config.yaml
n_layer: 21
vocab_size: 2258
norm_place: "pre"
qk_norm: false
bias: "qkv"
parallel_block: false
lr: 0.00661
grad_clip: 0.5
schedule: "cos"
final_lr_fraction: 0.0
MLP neurons of a small language model. Each row is named by its layer, matrix (gate and up: input weights) and neuron, and shows model dimensions 32-159. Each number is 500 + 25 x the weight over its row's rms, rounded and kept within 0 to 999. Numbers have three digits each. A neuron's up and down rows have the sign that makes its largest values positive.
After each neuron's rows, "fires on" lists the tokens most often at its 100 highest values on Wikipedia text that the model never trained on; "fires in" lists the words (lower case) most often at its 100 highest values on Wikipedia text that the model never trained on.

L5.gate160:521512483531537516533470510511498502514511572481517485491497518545490478503478533503466512479527492485537558493506520495492547441491500476469526486516527542490506503500470542492512467521499521481515529512536506462485486515505469514513468488484498503513433466477489533493508498483497474536469444490471444510486476516494478533500510459490528486483484462523510489533524443508501500477485
L5.up160:495467482494526501521498522524496481496490502446544512528506476491500533555501503511522522489519505479551523462520528488474495485484519501496513492528472477456486480484497526496448466479488470502524507514474514503498488514494495497467511486479446511531477513484496462542498530529505483541509517546502488459542500499494448489480510460483459513460521513519456488469504434503469485510537
fires on: " its", " ar", "ial", "ular"
fires in: "its", "special", "itself", "material"

L6.gate263:515495489535489486456518518493505510499489481465516539513492549494496501487487503544516512514484480515529482501500471530527477450504534475536485523497506472522523531477484467523487485522470502514519506528531538473488507515493460485533521484526514506509506489553507520503523492515511515479489503483492526563546486423476511545530513503498497494485497473462514490507481507534530486502459
L6.up263:486509476495493479483513532532488475467488520555530519525464482470498525531492522520522510505496514499505517474566530533470463477463467572496522518511484536498501495478498491510520467504499438524500487513494507455528510490471537502499503460488519493445500427537525518494495515506521521538502499455503488444498519554484553504491500500524494511451490484525507508524490505513484516456499
fires on: " would", " still", " They", "ould", " could", " will"
fires in: "would", "still", "they", "will", "could", "should"

L3.gate263:480514497487511527510534495489490489482480510515502526466522539443501515456483515508480515494518490526443556488505509525517503537512449482504515500529547490513513531496501481496537462465480521517475506549483544541512492510516478501482442488482507531502517488497509530491486478544468532520528492531507481549469525476493514500524505491477505478550526533493500463494508471489506565470523
L3.up263:487541521490510529489505492482464467497451487513503524445499527475515493448495482474502486521487466525455535505493502484528507564561481515475477518496504483525533506509506497548517497491539496497459563540501494529523490489491515473490517491493475528483486510494556505517486479547488496511481480511536470526464507467491482467517514490470509484498485563507488495478515502486526539493498
fires on: " found", " present", " us", "duc", " produc"
fires in: "found", "present", "produced", "uses", "using", "presents"

L4.gate116:530464510470493501513509517517466490513492505488503493493563486516451511466533544518530514508503506500516530474494465518473492438525502490481547497494512510483483481531498485523478515529472523513490486465506515541465493442490527496443457500506526514499475517499519486506534495482556483502548532527499496489471518535523485469513512532496493482460508442470481536497476497490476488475516
L4.up116:518498498514484537509488506482500535518489508464482514453512487484489483476457522487481487524492507528484478446518520519507521518525516530499517510504509517494500518503564473502539503524476445539528514495495482497535489462488508479480489500524511525501453509510476527511521502459561515530506492571518495501524489518508530488480549544486533519494485513481452493482470456461516465483511
fires on: " 20", " 19", " 22", " 21", " 23"
fires in: "20", "19", "22", "21", "23"

L2.gate287:560462537470503521513504494463523500492484512483534483493529501479475465519487543499484456519479480475484482518476516542462460498522523505458494451464503474475512532557481479529472543500514481512483547501479461478478531484505534498529497499472546488526473549521468489490536469483548498498542515529504522550480510518521526509496533524501465499482509514480477511484469493472472517490468
L2.up287:515492507461512477506473491521538524450499524461473486528519483555508544494521499476502517498511473481465485502482483508466476519519515491487520518458500499472514515521489532512464459481475471468488518518466487529524498498460495465512494495470546476506520533496473472525514474507502482518488506564503518526521453520501457513507506532473548514488506491478494523513457541492510540519485
fires on: " 20", " about", " 12", " 10", " 19"
fires in: "20", "about", "12", "19", "10"

L3.gate415:526557457482468524499460486495499502464501519509494496531481512528490492486529495472481457500523533506481505468499450545479496477481494549482487509489541514482498450455553519478466477472507495460516545486496482475563475511492486468525528539522510495499511532485492497479512485499532493492525512503455499470470491501471525496505483462510477561480472511507481502499505513485520477482489
L3.up415:496501484518498485527525517488529517491451529516525516493488498521493503519557526511484472513518484535499470446555477502508490535479493474471527486478549478514487518501527465477569494523501511489502545462493515459522505546462551496532565496500515502513511501452543502491503471508513513537481505532451521479515485506482492476525532493463528483526499483488504480545459510477521498492506
fires on: " had", " have", " has"
fires in: "had", "have", "has"

L18.gate444:500471486514453477490533513524455519492520484471522511445497498478499546516483551549421527490465536519492480510521470510490480503530484493478480481503492463472465491511503463496507461494507525480491528500462510509496498499539546502525539521521537491488502475498488497466462475512512517507517491540492457472484497446476493490531512433487492505466527486519492499533456518498500501468472
L18.up444:491544506489466521512528539476506499460484541530460505517492508484498478509535482513500550488505474494531485494509531505490495469491506582487505465497501495516504480460562535474476465476506484484483556519508494506540447535491471464487493521493511525481485520504532458498517466461506508545473488491484522504547485467509518519502509497510508503501519469458466473492488502507502529501477
fires on: " to", " It", " rem", " there", " en", " house"
fires in: "it", "to", "there", "remained", "consists", "household"

L2.gate275:520491511519517544463507516513487521490485493521528533467500523482566513524483502448514497506474461473469535485500519518490535474516466521509494476495525491523472515490493515536484521547460475489530506492547496461444507485521547550475484487479471527434498446501473510464542476473499478499479471479509493497536518500536503481517482491491517527500529500514531513508472508526496503457520
L2.up275:492513517517498491460489511476478448502563519508503517490508538514540484504520529507515508519494488497497516489513475467530479492490478506502460486518497470481510490509462504537489502477455451447490501469536527516499515485477513540500492496511553454461467483468482567479535465495494502481528521514532527503531508455525496499478516498466476516531462528510495523532447504489480464501493
fires on: " Team", " League", " Cup", " Club", "eries", "ague"
fires in: "league", "team", "cup", "club", "series"

L2.gate408:530446485490489527467490543541487502496537486502487485513514490483495487486458527549473532535524522478499474483469531488500486504529535477489486491532462553512521492469530463522476529493566506516465513536474539449524482490488496514500526501481527487541508478487495481472477496525533519509510509511515536501513512489485553504503472471514459551504481484503524505529485468471515485497509
L2.up408:472539513484483501471527481481492510532515477502417533522505520507484470493479483500483493528506507458557490482494508486465488465492510498508441527478511527554533466451540474479507473502533549528497508507514486480516506474472463457486502491497479505521508483485506490531516491517484497465512474461478528507539497498489517511468494501488478517456478471462516538496557491500528494559514
fires on: " for", " ind", " un"
fires in: "for", "industrial", "industry"

L2.gate415:527478522509506509446465516510498500494472494532484504486533530531502497500522501520480510524516514531515583448472540483557491486503514457507531494530515499431499487494509526476545508480473510485529523508466521498477541495518474499449533522488491539512494509524522494533508523513500529478551472517477489453505513485504494461507526519514490464513566544525469533474503475484483515507535
L2.up415:480516494498461527508528499476503509512518509501490534538500515491532542498484499468537515478453550496468454494509494491502534521475464488515543470535483528536504464501551477473544484514498466514514501486509503484476507517509506502501478521523484499490507513525470506530482452481489488534547483514477475528516501494520495525506508512516448489486494471484474503515516452504544482498494
fires on: " co", " Des", " 2013", " 2022", " 2012", " 2005"
fires in: "2013", "2012", "2005", "2022", "2023"

L13.gate304:513495494458508499489506519525476475493516536501512491539488488499475562484462473530508486500485490522493514489490508479486476477510469471499467532444525520560498493450493442532508496463477453500507474479529503416461483542510486474474535514528500475492510515517476539508478491484532505515488451469513496535486499470500490530482489508512512505480534448502508478498523515457501444498477
L13.up304:517463469514488480486574537465514509512516461462515487477502452511483486503505483497511469512516509500519486486522469494512512461489512504446472507500528512520519517475522476469484487515477479511519478537503486483560533536520514470529540511491499478505532450510539487499533483492510510499471522462499469506490449509554579465530474489501452457517523492517498510497441508466518498506529
fires on: " to", " would", "ould", " could", " not", "to"
fires in: "to", "would", "should", "not", "could"

L4.gate114:509514463478435481542476497516522509465523511523530511531538501503493471503493518510487522475479498509498517500557464530465540529478435532528516496481570496462501459510459486513553485475531535494517525535481489505491516512473453513478499498458494467470520506528535500480507487461475465521487501510529507526520502488522472461505536445481506483515494512456487526495491487466515516484525
L4.up114:456460504483487539514505535507498486498525446530475457536521520489514474442470497526486524494514519491485491509469500511528474544463470501483503518496489522538516469511507511529498506478505530551478490538533524495498511546483481500462480479494532512484510528504502484455527493488458531483558481484549490552493484481517461493485548511476505472496448543505502501459528493510480478518539
fires on: " found", " present", "emb", "ound", "ep", " open"
fires in: "found", "present", "foundation", "assembly", "opened"

L2.gate273:525489482504474484486498530513568455485504518474514521500519475535508510480501477481519513512486487518480494509474487533461432477500509544471516506499533507489506563534509517530488525519485514512489520516512453504474509475496528514499469564473554495524525497534482528459531532497508504548502461500514544519510450514492470496455505527550473486470527516451512484521470495514494513522487
L2.up273:471509484485501485497534499497553508557484553491537478508492551507500463491467450518518499534527488499541486485497488523529507521490509459478502525492509478515465507526508498534523543478474470458505488547493518499514484474517495551502505533519491481540481498439507505533486460496506485492503507507449474518521522461471469498559491528536521503499556510513544506456489542506504487499528
fires on: " 11", " 12", " 10"
fires in: "12", "11", "10", "122"

L13.gate376:498514517531500514526519463518502495485448525507518531503527508511483542473507496492502467489514485479492520487531571505490509485460495483504555498479525500476491455471500478481526505497542451489483554466541498507498497508464453516494534480508522531513475492496471468514486506533503520481531527509497519499501459504533478563489516475527511513530506470499527528475501505543545493470517
L13.up376:487519483539471504524484532524483550495461477505539520490470478494483483508508554502491509501498484502557487526526525489510499471494454507483511479473551517466494476478482467440499476508500501482475479510510502476487464515460481521557538521470478515492493484538514468521465497539541463492543503508532538480463480537478482469560511515508485473505488495502517428480478502500488524511537
fires on: " they", " who", " They", " some", " and", " have"
fires in: "they", "who", "some", "and", "have"

L2.gate227:537516505519518514478502483495503515529474461535502455514477502547567485498494504507477511528490558472468542474483520534504503499508514433537492511519537465475503509534474476480476510494509484469512525541540495492483482415490449518505518494466495505518529507542511528498491487467485508490508482483478532467492511493492534575500499490490521517517510520528544501504507529484492504457492
L2.up227:506544564467503473515520504536490460531510481511493503527487493509547475503528504534483512512498476443514556515511526502474497494496519472522526460492491417516478498475498486544481498509522498496523584504495540472529469454507471521509490457500497507513483451532506527484524476486472508479518491519504465470498512499531511473443509544519518517518498489543517509493485498476525475482512
fires on: "ub", " team", " Cup", " system"
fires in: "team", "cup", "system", "teams", "club", "submission"

L8.gate425:467494547536577460455487449499514503470480524473504473497503524558506509485523453482466458507468482478514512472512506553467456446487503525499464473539516474483488521519502479492486493508525507498485516505480510519498523505496489562474493477513489504504511472490482514525501470531461498541513516506523434531504469496528527518504514482510493497511510479475507496509508519474498480494528
L8.up425:533522482487548482474500545499492493559436490509543478511535539509457500534495533509516498519512491493538487517486524537498541514478472443506453496511512512523528490486504488517452484527506504497517527479503493520527494536508493511530442498489482486531505551519473502507457485532503520499544469477487477463534497475510494544509519444486512448515514491498484480502496522512466497500507
fires on: " its", " Christ", "ial", " their", "isc"
fires in: "its", "christmas", "their", "itself", "commercial"

L10.gate151:503527478472501499512514480520498495498477508489534471525515513467524472495520427525522508466483497473468489472494498536514501447530513501526471471498523486509550511466478458508516498473491515511510555480492535530522518512546467487474494518500496497417483466460465536502454525490483528509447491510492542506493478505553502507511512487497479505496448489510503467554505483525483503495529
L10.up151:480498491470531542519469472529522498482490506505498506479506526507515531451510523510489529493498449563479502481568510461458520496489456453526522514499513491489490498510505473536521547485496534466512491510486498486525500491480502478529534516499527476503502472511533512501498482476483481448519460519495523469508492544501526510517534441491519520521490512523490514499501553474550497531511
fires on: " where", " which", " has", " have", " occ", "op"
fires in: "where", "which", "has", "have", "christopher", "whole"

L6.gate135:512489508460527528531466521487505538477480538467510492495544516511519451466507483489484502488531522492543531553495489474485467545496518537504489489475510517498515497514512515499510525490479513501467500494519519541495475509539549489504554488471503496539458474477483501485561453489496461439474495477520514496491496511515504507497486463489511545458487460494502463497510500550505487534489
L6.up135:525482535471489485484546504535484536541474473465552503508555531483503505454515522516548469497517529505472495475524508502509500468486514471512514488481513498523487495516515453500515479492527498509530503534524475488519490445487504513490478524521438477535517471473504534486507472479476527468515495492462460496496511507520536506532490478515472487486473529490527521556470541478539513480512
fires on: "and", " football", "k", " debut", "atch", "nd"
fires in: "football", "poland", "debut", "footballer", "2nd", "match"

L2.gate132:525467498484500477476480522468543507506494478498518540505515476486498477498495496493523503562539514537480496524505473538487495480506508454480494515492498482526528528516518488494466522516492510495446505485510456476539534470543458497550457469484531498510554484552453487486541523524496434487524482517482498470499509549537511506486517513520506485475490449508528448517494524491499514516500
L2.up132:546477550532531483499518466480517505484495488501536534482507500498491494450502517549500499507507439512480506502486503510499525506514461469456519462474493464527485500533557527504475514511539477484524498514530485497494502486486493505478476466511513486471462492478457456526477473508483478454492498540479524500502491527507505479469517482526479485509477492483503512521481540514451542523507
fires on: " 19", " 12", " 13"
fires in: "19", "12", "13"